{
  "num_hidden_layers": 18,
  "hidden_size": 384,
  "num_attention_heads": 12,
  "num_key_value_heads": 6,
  "head_dim": 32,
  "intermediate_size": 1536,
  "vocab_size": 5486,
  "hidden_act": "squared_relu",
  "norm": "rmsnorm",
  "norm_place": "pre",
  "norm_eps": 1e-05,
  "positions": "rope",
  "rope_theta": 10000.0,
  "rope_fraction": 1.0,
  "qk_norm": false,
  "attn_scale": 0.177,
  "bias": "none",
  "tie_word_embeddings": false,
  "parallel_block": false,
  "extras": ["capped logits"],
  "init": "uniform",
  "init_std_qkv": 0.0306,
  "init_std_o": 0.038,
  "init_std_up": 0.0438,
  "init_std_down": 0.0438,
  "optimizer": "muon_hyperball",
  "learning_rate": 0.0135,
  "beta1": 0.95,
  "weight_decay": 0.0,
  "lr_head": 0.0089,
  "max_grad_norm": 2.0,
  "warmup_steps": 200,
  "schedule": "wsd",
  "decay_fraction": 1.0,
  "decay_shape": "linear",
  "final_lr_fraction": 0.0,
  "batch_tokens": 131072,
  "max_seq_len": 256,
  "doc_mask": false,
  "train_tokens": 623000000,
  "max_steps": 4754,
  "dataset": "wikipedia_en"
}
MLP neurons of a small language model. Each row is named by its layer, matrix (up: input weights; down: output weights) and neuron, and shows model dimensions 160-351. Each number is 128 + 24 x the weight over its row's rms, rounded and kept within 0 to 255. Numbers have three digits each.
After each neuron's rows, "fires before" lists the tokens most often just after its 100 highest values on Wikipedia text that the model never trained on.

L7.up1111:167122128075105103162136151146110137126147099126100123116117105149126151154132134163112087152149139102132127172144078172111132131109142115131159122120104132079131105150123140134136129119130131191143091080128163149169086195123121093133074171136139129100125164137149153111124150104135118145092180107134148163131146093102146157143147140133138132116155133136146139126136150144106109107102141112180134118185133145158148115119137117125140126105113109107126107142133107140092122145086114103118149092103164148127136116125149133134140144093110138121135170132112096103111065115159149106
L7.down1111:103137111088160128099092140120154135092187111108139118117093136134168114150138115147159095161163153121116115115137101126148172128106167141121110127085148107139108114151138105139111135127127137090131146125191142112082116144135139128114126133201149144113116163112128115147150102120123157144160138105119158088164118130144131148124138126112127154114140162074139090141109173130119115126150152117135126108104125138155159109131143133122092113118152150094138139091138099080114122100118101102141132104148165067123148121096136113153160130113150127168107160128123112093085121107125146136
fires before: "\n", "."

L12.up134:128145101139094165135144082080128170139142152160117135082109136114133145119115137101140124130119175131118101138154142113162120138158090118153105125136146115115128130114135094164108131110119112044089116129100092106150138164147148120117161113088134126147121133138099131138141164127166143114139142088131161148154099150104158145146140122116128126161123129140146135156129093106138138149165131114135108073135123111136153134116133146099089110153115123158132182123056104135121126134112108116115150140106130132151095136078094166145132150083083139151093109069121149114074136075125152116
L12.down134:151133089088127132132160114121107106099139164151078096132124171092151112126102123156141133090108082087119123127137116141129136149104094143106150155140137094141111116144175119103136136100121153137130120142097159117150123126147031114169133111117145137131079140118133162115111120123097105173089131145160132152139102123107148129114124126055129168119117132075167105153123145147123105141091126137143106135155084147110142156120152139127123132119115148089116138148148113109129124157091136163133139182110131098110096101131145121114142127141177157168095139117134096125014090122083119096
fires before: "ed", "ing", "able"

L7.up1015:139101096149153127115127117107148113145127109140150116156138103131129124101139111109175179138149122105125122129111148096159130143150168158126155100097124124134122136142118126138153141136112093112172159131097139132142087169122137098104134150146126120189095088137153096103131140155096081172078115125114111153138143139112120158139161120086118106136101146176142108159133145083118058112089130142126108158127128121125148112147099134165117115146103072131145142153103145133170134109148071119131161116121122093150126096141141130122148124088086136126150092175124103140124056078101144096
L7.down1015:111135100131069128100130103151159110133081163073103164141153137095114118117178092132169122112087124134120123112127150203110106108107140127094115086142156126165126124134121094125151122123130127148145134144133118162129146163124098122115101136145105134194098124093139142135113116098160081101076116152087124126177161117129119173151127122143088112091142116116169096127124128135151127127134120145118134123115127132145136119161117150139139143132106092170138129098131132111090136099121146134104126148131120153160146106104151125132145115116117148123151129118117152128125152151143111085
fires before: "9", "0", "1", "born", "8", "2"

L11.up1128:124135127150136168091083105113144121065143139071137137154108104130173154102105146147155138129130120133144123146166122166142137158112129083128146102096121097090140130142111083144119099101138093163125140091192112144192156095112104117160123101135120130120116128128117133146137139078107114108176135176121121145105116105151125098094113135112117092161126105129153138101110142133130100130140111134132165096135111116127150137141144133087150043151135146154147160130168121122098134158105106113108164138127090141101121109067114115113090168162112082105070107105097131112126185139158111163
L11.down1128:091171114096141133132158112145159146139172145135186108100103145101142068112181142098114135156131111151103107139099128162130138123155166105169139115137128155157077145113118106097151130127156091151074112142157103130129113116098076124097159156146129116100144122087175153137117114082115128121177128135142156114177162130160118168152100143160141111124123111150095134150172138077127071121143130163145143113108132105162127143162123099132165100076116096126149177122115159145188103109092151183108137116160118108148144097129098150140134111103163112101147127190130157119127113163114101115
fires before: "4", "5", "6", "3"

L11.up638:125096120108145133147112090109132167145162095157141163109133113156155163138112118162132118171095164134098136124146149131201094109167078160134140162141119127078089091131101151145135114143094099126105135147107126141119088125139152100141114106135129123133081179136112106147116111126128154119133151085154124125137148078160163085114159139117132127152114114150111115134129140125138117142099120147098149124113098136154119121141112168125125166158203113087125145131065117154127148126119118166139141175137134153137112157140152146120119151184153137165108105122100151161065119108171100143
L11.down638:161110157112099101120124145120091135106145126145142115134101130162141110124133117143096161092111089119155137162125130120147107127108084151177107130160128098114136142145156129089132111136126117135068117158154130099130122142130067113118146190083173121131126104138136154139161129133113142123148095109113133108154081120124131162130138138109172124137077124130147141155123129096160130179126119159103101138149168112135093148112171130108119167179138136108128074081134145137110124131099085096113114086153119135102098122115126118097073091107084122177168150112156119129062095137133148093
fires before: " ", "\n", " time"

L12.up8:163148092109120158123165145130090107075102119095155126168136089144166167152121192135115128104091131156106163120106150148119123138128130132127163158132101104122152117130156101142151179142137139104103116157085129127146068102142143116102136148139103152108129170125134121096113167068128146156151133091114115119103130134121109128071093152107134128151101114115146147158109110099060127153136085109083094133120101103103167113134094084158147117111112109160143107173163113168106136113140161084133084124111167130138134148141142170156141152104126117150174155136146161137177127101146140109
L12.down8:098079168141123090115111082126106170175118162094153146108093157150154109136108127096123105122151130129184130105137138156110143121142123093140107136161117153145128122123121142149124125155088132142133175112080125131151123144157126101113121151152146120123095108150151100142152137137121145119159125126126107122116173094130164118103151171135117142097124127107180102137109116149147178159146113075075130146212135136176130126131154104100115108150164086109087161145136117129113109090110123120145083136157133146121113106089107126108096162094119117163112134100079094136106153111140109155
fires before: "-"

L7.up841:142103105073134142095062147118100129164110120098166155128088142151135173154144134097121126147124166154155088135107144100136160130180120131133107148092142172110143122130132116190119097145101120125144097159170068149141128134131122110128131138145169108130095131118129159126143129129138146124128144102132117080149100130105122126100142130051089130121081127088130107109148127124104134132129167150142098116136152117144156121110109144083096162135125093146120134108140113119138136140108142122157157157138106141136101108104100128134136112155109102127146119115147148108106113135072136111
L7.down841:155143113151115149151130129144108116093140159159080097127086142142150125142129126135134110138140146119113160168136135125117155109087132142096156095139187130138135094146138133156131107125169125137096103160153126090176127107129067127150156122136126112138179137141080109095117108126108130070133121145146181185146119121135165181094150127134103151122127160116173112167120124112128130165147116113152161113093118138143170113130162151154118121123135116114100099150094085096118122125159160127112125101125092120141136111105152164148127136180160095131086152111115098113154081147122171112
fires before: " the", "ed", "ing", "ment", "able"

L5.up797:122093152178137144149139089112158112091098111130141120167151120162147170118178146132088152123128151087110137129155122148129117129119154134112109133112100152136101118179089145117099156143119138118140160142143164133123108108173144163120171116088170116168119109134124152107164096136122139117152170110138139112118147139131099105172137145124149152082118145142139152099135159110144129139127117101124108127129155146117141125147116170149086127118071129096089116166135140107130127096138094150096133134139143154097146152157127083089104149135133101136132132087111110147131140112143165140
L5.down797:181103126084130085149143141137098209165133115143120140118105148126127120131167160123136108096139102140137159138088139159152107125113133131116143169144165121118149111152130120137147103106126140120131151138168109139165101127121145084106148123081135110116162076137155130106134087154056114166113189161133106157103144078158118137120141131134118125168164090135136124146127101121138112139107133135132102106129136118151085127168163110107140110072096099142140123133148137122150127125130157130150081116095125144127159140108125160156100134166121094129102133191113130127133148130077065091
fires before: " ", "\n", " ESP", " W", " with"

L7.up1322:129095145143117102138140140094120122153125139146147123096152117121133119104143139118096129116139127085148128118116093121125142124105111072095100127084127096128132144086124118158114138120102125159154105155145170135118122174141127112112144125118153099090099130128102121129115160091072087101136065116137107162137161119148110131132130137134168069154118085126201097155148139162097079096162088153158121147114106152116153115171177128116153164135143108122139134132113122119125151145085143099131139121131126152112124114107163134119132121119085096146186159135121140138129129137143102095
L7.down1322:095123123111112139169089152142087131098117124147113110121163140120150127111107103103128128100141161132092138142150078144105113128135155106119128095117112124075128068117127150165147180164110182143151138119121098101133120174162146131136146121147145109098149106109128139071136157114149163169139152125141148139110165132139152106124120128165096159135089102121077118098142148153146117142098115118170156158105129121140092150097133137113141131097124138103113119116092157123072140129166124087162133141121117154087128136141111142108104137151144123085157124107118109131136117126158156136
fires before: "1", "0", "9", "6", " S", "2"

L7.up686:115144154093123111149154122127103105125077158142138153088146133187088101124160134127109132153155112134120123109124118140138088109069100131139135104169094141115131127174116125131096138140124057157164120114147125155116109107090155111146104091162143141099135153162147144149118152089142165135121160128170077126090116107081151075106137125162086123132155140138147144108113132144156092137099134141105080089157120133173137127137148110148131121137142090176127122125105153160139130109113131141135107100109079134130139128130127136101111115120133141115131082108083084122123104148151162150
L7.down686:117133111123123145151135127132166130136133148126122139114142108092170106125104146137144114172159113142126151134148178136152114095132122139103115132108128121158130129139120117063162130088104188116094122155115114138135137136149123136083136106135119100168123132109149130113117125089128155112090065127120107161103125126136104141108073134122126188121122111185131159155105147106106158114155160170107077116090095130104147150075110153122130135134157193110112126126131118115139141103155122146165104138158148134099176127138106140117154162123131066132132126117140136125000148142129159110
fires before: "\n"

L11.up354:110144132132131103102142101110137093115136096118135125136162126104169120101143103093109102133122128124121108160165128116133131136113111149146137130124159128137136104144099096140117088113078084139107148128091184145124105125158103150126143115121129158130143118150126089121110136112076125164115150165144120114100132156119139138095133134116147124123151168110139192103183110156146145143150113128140116130133142107097098104104103120106103056155103112167087128104125115148114172113121152136149170140136113132112099142115143095135148130130131126149085157094119157118146120131115199165
L11.down354:090141118117153109170141127117139128132143167118129124127125119122133103111148172126105122141103113092136118064125108129123109107159149132085139156118111121090135153135145154096118123109130096107146151118170138122129147180110138162132123102089138131115156176116166149113161123121119184150111090112120134144108124134114111096120124128143131116132146141143150112106102127134119114138150102077085189098104135116074121099181129155116116123145134140163118140117151142139138165152142114151138172093139159107146110124144130123157142162143118125109129119116119128146123127106109135168
fires before: "0", "5"

L11.up633:111107110117099117121116145128094131142134154109144126105169086126130137126129134138133175157090154100086118145094160091124123154143144083120145120153147106113105116097190119134139145095158107145160144136132086115101126131172104100167082133172089132122136140095158156166123073180106094166125166149159114165097090145138122140143124172110138112110152126138113125101095158150165137135151089171098162092163125120127124128133134111129127168138087154120111117107128108137083139131105166135135118157145119161169118100167167132104103096118113108107092108132136110150079144094125149099
L11.down633:118132142108140103094080126156099148144065137141104176147124135091137139146094122118128136084162109079167139113143124150127132132137104124114118128135093127113180127125169120127134111156109138163139141099120155151122120113128111102091068126105147136135127118094144172179150084155094117106143149099135159144146159132145086099162108151142149124125123142140125153128120122107123126117149163127154172150137166157143114134182074152147162084104116144148172134149111106149111142141122136174117093110165124137166077124124144093099110131141107118109109152121129125129131111140170127149
fires before: ".", ")", " /", " (", "\n"

L7.up1277:149102161133144108132092127115119106141131117157151132122153073115145149188091132166126175117127141143093144105105132137110109135118140126138070097106088109083141074119109110135176124144124133149123122119150086145120101114095145111153131094155143115110117142166074081091133142130137163105091120115112142113142120105123146138115133104100127152140146104127167148145099117137154135132104142167137126136127142121141171145141139153120130172151151119128153150095138153116137119095107145148143118119121110150107129139057127121116108126143110143108105174118121119106130092131111075120
L7.down1277:115139121127174099133105105144085139131136160119114103129132148102089142114171156138132102106138142151152129108141111133157150114145140087092148160109144098125112153152126103107100124155167100127164157123118137136094096164149088124130165121118137158120138107117172141104112170123133068139148128131159165106110161150126123173156144133127119070078084110114059108139142130112098150129139161126094095129157121113134124131146139122125123147124134151141136104132165108120126120179163088129111112113111153135146127087114098133088180119096082112165101136117130142110092096130137179127
fires before: "s", " in", " by", "em"

L12.up410:172110148137144127178102136118094138109125137106139202139183123119147150110081115187130160075137093115118118112079169138108139103115095085123121146134123090111151112127129095174121097129161111138117121122156102131109176099178163125084075106121122124137133121141108078087111108143144160105133143140131099138129141115164135169129110133094143099146090142125131112128101137123129095116113117138117145103125141126145161179105118144122162139133123110108165103143115107115125138168124126099124143138147208131152115130141148131096118146128106127147091098158139098084064120161138104118
L12.down410:119078105106086103161138152129160168093119150170157087123123148145101123092131139120130105157150133175130153118150144117108155098117164119116108134120121172117170146087137107128122125121170147139138151129134100090162118143145085137155158174113127169061133145130129102178142140121096157139193132076139147108111100153112135126138096175147131122119104103130131126088159157164134157170148130133163147158114124109136116104152113136099110139131131153144081162152141131122168089108121100127112120105132088101131133110139098130168120124096131135149161145119110118163088137148116162136
fires before: "2", "9", "4", "1", "8"

L12.up1084:145116154148089123159132107132141100142116124139168141116107114085115104151116156138121114125123074169116110110102122088144133129103109152090122130178138137106108107084146126171154128125120155091158120098117135136145122132124110145115120142128117080133134137110090111115143112125138131168136158104161114125141072123117144113157142126100123104142113127128149110104132113146155136167087133150099122149067158123171133130141121096120136070145151203100119146090177129144102145121121126146097147171123159134150107160171089185134161123118138136124133150159122143142082122144127104144
L12.down1084:127165142131155101123126111138120109107095154136126134156155080125124113149112112113133157158110157099164108124101149097115169142116108166099137136089060115159116116162139099141153140137147105131119127119117128159151085133126128114164124155100112169102140135123096134135077169126126125144120143084141166137129103127131071108117140113126107118132139124169114146147120159164097120068123111149161106156103134118143139158151122114167104109119147127130159133099113071136111120162138165154101094179085116145157117168149107131092118128134143110127128171158159154172125125137148089128
fires before: " |"

L7.up138:135091127076112136125045120113154102157137150169145124093120142131103099129131144077130098152145144159083113166135090126143116150100152104106091124144147134098114137143093128125098141147121144106125094145139162146127111133161141145146078159135155152126121181144101143124109137126152118146114130162137141102108113156071135106127129130199109133103085166123130168106146104122123124148131120152175104131123172173117140097147165112161114146160151130128138129137127155119085118145127133115163167128057120154117148148074147155111125096142170126111093116084096141128083132136130159147
L7.down138:140160150138123124122147107172147136131127142094120131142145106121151153145128126114116132131143100113162153124105178171145108087106182140134129119129085131127139125151186109111149166134146090117172165083095134115112131176178135151141155062140124100138143122142159166154168114106121126110122120142121125128145119116147136154137111151160123143095100144133150130135118126103151128082145126123075147128143106142144136136090137104177131112162126128128146104148118160099150141104128107108119061104182158170094133114134095120110136158128126121113147142152137109115000145125120114107
fires before: "\n"

L7.up1369:107141113068161134125140120163120164152147149118141124087132084125129130094137173108139101130176129132086127131108118140160136130127164108200126136161113128086127112164096131119163127155124122124104144129116149089132104098136125108115142122157137107082141127145142130117152139105116137153144122132162113124118122145144129067094134111140079129153145117110185137077166114109125146137061120130149130153191072143158156128133140114108105143132111137121116132152138151141095143067155133161101172127149113147151129090147134161165184143174143090146126142163086146175102111111087135143
L7.down1369:156107069085182125141111132128163102160107151160107162152128113111160133153129146147148149106186124142152169135152125101103093169112135136140089137105103151158141136149138117139135080117126149138090121102158126142123120159127088077102151128154135114133106139140135125115110155106092146170124111140094125138128116126156100133115131111073145177128148119111115164082125147136138098114163120158145118137116148112150093151070115124116122110116142115121150147130119130106133093140134065182151135172134129127155125142077103156159145124119118114126081146132149121116071114134118119135
fires before: " ", "\n", "–"

L12.up653:156091152103121126133110109147123123161167081136110134136165133154173114119096094154110126132100144130160102104106163112120178090157139116111127147105180118096123134085143094135124120140181129126121103178124120119164128103104134125175146137161131123119127140141128128100146087130125090138128144140141093112147090141109160101085125143139092136136122136133098064097136143136128116159151146129161173150166168122126066148168095123080135094145112144137094087095109105120104104091090178114111087128096165103116157126121152131104136131110147109117095103123168123175140117136122090072
L12.down653:125117142114099141138152158100115140112172099158088143118154080131166147158094119151111124116142138095092139153114149141117151179121143128127130117144133105145129122108135089101155134129118143082115134124132131159096151130129138150107106141112151145129131108150197163163128099135120110141147139116163139182155121118146083107147150079072125154149143101107138106129154115105100152127112116146135124134127154131080121112115137115078142137109131168172104106132117156144156108122130093148142154091112109132082093086141152157080136148152108109107141128146109120157105138157122166140
fires before: " |", ".", "%", ")"

L12.up1163:141113172148100149136101123104153129119078135103147166166114086090105122113134128142112143141129146100144130103137170176110150123049124118141122127107100101121107105130127123151165122108146103159116126147189094144114125157165131113160113073100137100147105070124106117109108111135091116152162139141102089106122090119124120163145153127117119127148080080099133095118108154103126163105180150125132150140097102120152164133123166115142159100094107147125147113109103145135135131154111139128126169133100132155136099076122094125114114150152087133084135132146121144146114099126148124185
L12.down1163:159135084126117142089136108121132121162162131140122116120135118129177143177133129128116123134133080125140150132087145122083116138139127132122149181137130163131069133115123163137116091143144135122096120093120147146133115132119133147155142107162134120109098184159141152113163125109126147138135135174161122128130072151136137137140094108132120083131116151093138103091129102129115110110123117134133119116151148113112133100108124142133109170150080117133088124105172156126133146088121094132136108146134149158103153128124137161152128129156094095130145125116121113107090185114135137100
fires before: "3", "2", "9", "6", "1", "7"

L7.up110:170100113107157092125084104140152168118169119095092079119105144167089123136130131169119121121106130112115152136125155119143115094127116070130110137153129126111102127096151122111145162146160157137116101125118111099163115058148148115150136114214135134095127167149148108100174133155120114145160125150158154163098127141103133102084133100140116155116153160109150151165215112093140095160095084124137141139103118148145132114141145139156151089108135146132145144132137137107110135108150116111109151122169165151170146109129099149105167127137125118126146150142085138109106135116114154118
L7.down110:119132055103122104111084103155128114127174171097111135174081137208126113109158142142086159140147126146114148136157149160126134056121139129138132115124110119147120105104149144132170135137121116135124118124134128138135130144136116126118158152116142118094108121150130138138154155093141154117132091154130152143162135134160122136111116086113143121122091133140115187127123131137141142142124073121103135189128141172132134130133141117134121126170105129130080102175167103148161101116115157171088111119153106147118110127124101131119151138142084118122155116104131107133004127093159123119
fires before: "\n", " ", " |"

L11.up427:154144122107135121166121113125101115129120128125142154162118103111127131164111133137148125135141146157119148111091137104132109137089154132165121127163149128136136091100149145114159105172160132147189115123112069201112144140122160157111133068162156151144157116090181104124138138130085118114201142114109127145134106135110114147156138148118119113143135142136115141120115210097142076178110099111168124079172149149091119133145112131101161153122115133095106142145098126140126150101088129109155124102124113165099118108169139145142153134134127124112132143155130132080105108138098125137
L11.down427:145116116133107100099112163107148096081087138125133154163118157094182158150101142112102127140165116132129138129147132159057106099139126136114112105149125146123134173101141115123146103124173150106111136108121121119125122114132133099191131102118156143101113156126113164119145129106120144161166144119183114145100159178124102132113109159137116140112089167114135071094167131102152129154141172133117152127114112153121110156113128131128138140133124153136131124120116128119122107123135125162137139133126112152132127138128174164116080086170145131122118085118139145103137164123158124134
fires before: "1", "2", " (", "\n", "ories", "orm"

L11.up975:169138058116118139140091150124126110152143150087144122152163141114141135152148157142113105119145155134106150130121127139158116180155083143125104143136088108108134143154150150130138135084160113121117145134164102119113144131161078095117101110096120132096132087115091128169077136132069131087157135124102137122140119111126114131114100097183105162173141113128082117093134148135132119146170142115164095109120120107098108107127135130160084156105158149150139144135125098135148172160118110083169122131113140117148126117142133128126110109116139110123169120103115122110112106147115119156
L11.down975:128150093154117142120140097091137139098126178118101099130140130062158137146129135154118157100161122102162150137175132080164121110178097169122117155148144129060165107081140130172129167099141092128111110119113126151098149123111089112094126163141136150149130176133186156132148125140114106133113098135103094186103108160145087117099130081147103132112114090111155111118161127156113132118127133184136114150144130090128090073118130190114116150144171137153115104182151114128129165118113122104114135153126104130154154163120110149101106119096142132119107119172068075100105139127122116151
fires before: "y", "ed", "ing", "ion", "or"

L7.up486:126115114085163117147142151151148116134128126105146116140097101120114122095130117151124117125182078116118121162125146166120118171097170108146131109142101154122125134131128109130133135096134137152155132143084135158133143136131166114107116128153168108115180163138122111104125140137176122097140172154138111137099149149130174103130132123178125160069086148132148158130136142157106127087119138119123190140152144174140159121091173091167111129114120086119111134143119172160080178129141074115122114154135113163125097146154126073118146125146129127112108126109105127134119113086133130144
L7.down486:131136103075142133166116128094140154121078127143109106125101136138121149145131077179152139158163115143103124158135141141105087116101152140129121143122144107178117125112124129129133114118102071136095140132135127133158115149123097134163141117108090131136171105082096103171134131090136161187090155133132111146091164135155127126143100129172151138179153102122166119153120115151131162147110167117100125149112116162137121141147135136132142134137143120116122154120114144140129104145138167142115178118117144112116161117111083143165172121142165128138152118114134127162085177102134096138
fires before: "\n"

L12.up1095:137123120151108113100102133114155135126133117130153078133103146127094137110129165163105134150174135125128149118144116124152122117185154156139148120104100130139116109129105126153154123157134130179144104105119157136149115180186127197127102153123136131164158127124126119139134103169144135155120194149115116173141099156122159108148098099158171139116129136125144133116126128113138129134122118115084094117128182158159103126146163145139135101119124078136119147124137032143121109146103123125098109121131119111146156099148170112106147123149145080150150121154086155137108156115102119173
L12.down1095:135149131129138097103142125122140108167143109106160135148113135126093102170135144124093126148074114158087155107133100122154103127132126137110105158100103141125134138167125113144143144124113131169103099118097146144140098148151068135137122138185148132153088152155134159135121123151155119092129115146149132106130134095128132136133150118099139117091140132119104085097163130139145135168142115136101130134175152147144110107125133204095134099109124128176121131129091136098155124140107127098096100115121119132103172158167098154157075154150136102122168145138138114139103141131138124113
fires before: "0", "nd"

L11.up257:161176079117122145145139134166103121170149136114119129116107108151112089149110110158151139098169135135161161124121144159112146105121080152127157112135126081116128148090147103150107096124156092077125127138121138112160141127117119130113141126158138129158138139108091152130090135086173103112157148107159153134125135104091148176122140124082135119138184111114107089125103141190106114157161183103145129135109109158123140088164138127093141143134132134156126147146110123171159121116121106160104172110104144106104165150065133107115124139115117143155110120136178102148052114151086155147
L11.down257:128133135132096158158098148116153116105115152132109163160138092152157109148120118155160119099113146106150174155155091088151089116125102114117097111149070097105074137161138105150170107102155147102153085171132150110102120132101102135159165132135129122106129144124134103077162104111147141157104128196163175148106130146114133166076153163083097154116150125104139142126136126106126118138122146114137165105154090110085109123134147110146102165130121129125120134120127079101099141125135149103112140104110102093094139114149122114114113121138110133139150128140121131066098091105111132137
fires before: "ed", "es", "ing", "ation", "ations"

L11.up1063:163161154156110133091129124123119148112141127098134137127114123139162124118102120161144147130143130132122125110145164133132154134098099119168105148154073096126085131151126147140174110137149110131079144104159060117143112146107120120099150115109126129142133148154117119123132098121091143152160127145093109118100138137152114172132148124087099110162102140079143078099104188146141118131162135145143154097125120143154136074134150101127137132124114111087118094155090131141165127115105132122130128154125158145143149117084106126155093154118100142119117140124102153147105109130129145165
L11.down1063:157139075117153154129157139136107136092124122096155126153114115130103105107130115125075095155112099105116141132125144086077129085086108091122114145138156113114138144102129138170096086126127170109154110130116119141124155103114139134145095147085130112104125137151159109138158155098105135137136141149169110122110105160135094200152078142136129127133109154090128114134147143136151094145103140112144126131130133072161168137117109140125101158118151066129071143140107156115138151095127095153167119167112138136101140065071139101129098137114113150104155124121117136107141094123150126123
fires before: "2", "3", "1"

L12.up495:142152115095096117118119104101072138131119111140141150120171141146099115096119149171120120157128189109147144134125098158155122136156108122114120138171089094135104054133130111127136123110142148112094102095146137105122120121192099122131147162124106135176120113110148145075194141129120094146132111120123148143117143180137132136187121136091113173086120148150158149138111113150116132137123127129164123099125119128104177146119129166132139098137138091145154111154119105130140161159109105133150147141137151151102086124097116139114082132132113158107118120112120131137125070102206144140
L12.down495:134112114099110079115119169085135168102155161144056131158150110127081110139112126135092135133128122093123147136153115146154117125183103123088158140108133127095109087149144150153174134132133133121046142112083100144128109109142135110143163105127104122102112122144137126120144108123089125161125116146160119173134125103174114137133089127133126146107170128143172125111107105118124104140102141120130149101119107138101095150130101131168111155112141120112106123148125127129142127113132183078134103095133130133099122111131129117097118148169108124096101151144102127169172177137138138129
fires before: " to", "ing", " with", "ed", "un"

L11.up1238:147076143139133128090117112101119092130156137107132137133147075104118154124108109141149131147121126147117127124121123108090073115167166148153126107184147089104117157090139111143120082156101141115161130136147155113138127097102165141133148106121114124135129127154091135171127138110129075138155157119158103121096082113105118148147120081081134153121126155114138122139120125099119099132064107151150151152116112095064121158127110062153114132171085112119097166164161134122118138166142115123166146125115117163122132116093130122120148129103125116144116080093153110167096095130118120088
L11.down1238:162155118113146176142111090134087117131102107165167122089128131113132115123141123173108132152100111162126093100128162159140150145138114120125140126102079144130133135106122148163143056141143125105134111109136152125113129146130135130104111123163123123123133133136114089118104145139177158146121156109144166149123156108161116159169082171144089144132181139131122099124124119114099121104162111147152100115111134097065122123099122090123107148130146141125142132111142151133151120112158148162127087163104129114123148129149153138133137136122135130117130136099115142115109150110094157079
fires before: ":", "es", " after", "ed"

L11.up1259:083105164137132097143132136134175142151100140112141174144128151125130128117131150084145140122142130178155145131120121124128154113133107147106163142103099112090142119129116192150120117107118126105125114169097166142152123176124108139143112107120100142080130122126108113095111143120123177097125146131105121079115155155141091117115090158112126118144126177131120159146155139091130118094162147113137121131159102092111108153166117089136145109129111090153139136085068143153137162158143104109134154163066096141117119151123145076131165132135148151131088104134114167145161097120119106138
L11.down1259:107085149116106145157137165155147114116167134181132094136151139151126133150107126134133127183104122135108124135172141143120150077142121133143133121118110122154124132120082153148137127159104126119134118120164165115123132137162075096136123135127107130133119134117077151108135142112146133096122128116120181115107139173170141124097144114126131074175084092123180111114148139120135115119144123082112069131103166094118091141174102105115143119135132109118122158090156121133104110177101123128129148091121126144144134144105101093149116107111127138138147087091078112140121140132142074155
fires before: " ", "7", "5", "4", "6", "8"

L12.up529:135104102153128085141096156127122077145103110166103109133144172127113143122116169134108132113151127091109101126146097140093174132135119124161147131121075161108131091122107086129093158118112143163118123162149105149135099176134106136114137113099117135121138127103097112135108141146130128178138146163143167123149097118131110129110152091147139111160099105117098123146110112127095116133150132105125115113146153132133143142128090088117099124109100068172123144150133074167159088122133144101145150101142107114102132094151114093110094133167139160133137189158117143112071126108165143123
L12.down529:096133081080149113083101154133148101095139153119093163171144157130113097077145135180150162112108135140178118119153133110110157171122138111114149134097139164126136083124171086140145157104097160151159135137141154094126118132130096168134141124147110144116140141137131121125102112086134129140120139149119167109154096099119066153152139125104136104147123065143138112132151124185116107129118136092146171110138107161126155122128107138121152096148135117116130146110145157114090116100125124107154117073133133151119160122163134134158119132178097116114163139091140138132121140120146183180
fires before: "0", "9", "5", "nd"

L12.up1386:093152137148131154111103098125112129090104129134132178158128096129123126125108104166119150082143103126163115119100129181148157125138131148143121163123107105090157120116112154151131117084139149101122124100132055147152132126134166104094115105115103158128146168165150160097145140185116124130152180108123136108149084116126126156124129132158148124153098130101121128142096114118128126134134145100128168145129092140129142118129186146118142106131161144139142130147086117140140114106129135120114141106131130123153172135122128098167155108130097109123097143161110133153121147153118164102
L12.down1386:118117126169128131130115110091120107116139105099115147147116103107151089092135124131113072140158158110118160086129153131148102137112113133123120135106119148117092117112098128137105076163138135123079112111125114141093147136118117142121123148117158134132135119126127133138147114125157127133107141094115134075099119130161081188136115139108120118164157144107155121163158154136124115133133129125120141105130095124118099124110128129088143129108098143082122172117076155182178149155152116104149118139137137082132076150126162129099119123128142149110156165137121146098115128124148155119
fires before: "2", "1", " |", "3", "4", "0"

L12.up310:128146118124100098147132099104124164108111106133120101133132101132137136094155106179099123117091065113147135128174179086150113152079116104161119153107120113147142154145137169143085177156108119122119117131116148105177101121157117118119097143112129154171104095135126103127142113125117131107166138090131065112169105128110123117102171100117140125104106117126130116137095103116151159157112057108092118113141097117189107128096125137150151133117141139108156144143174126164126162107140161151131166152146144147159134146195112158115119123127148154154119137130125139131093129108131153127
L12.down310:150110097132106093174110132156085144144159134138104143157149143144110134141153112117137131075121123114155132124147157141084182103082107143140166142118155127114144135128138133119187143124092105146099138166090124122144109130086078111110102125110112126120122099140120170100150136155107110148149158167102092096131125105172134104096111159148117152130103126155096104158130098125141114152092101167161116122121147103140095140123168113126134122112147135146137183142139093182155134117104142103157144141137125163145115184119140097123101155134101134141107155131119118155100099119118135112
fires before: "-", "\n", " |"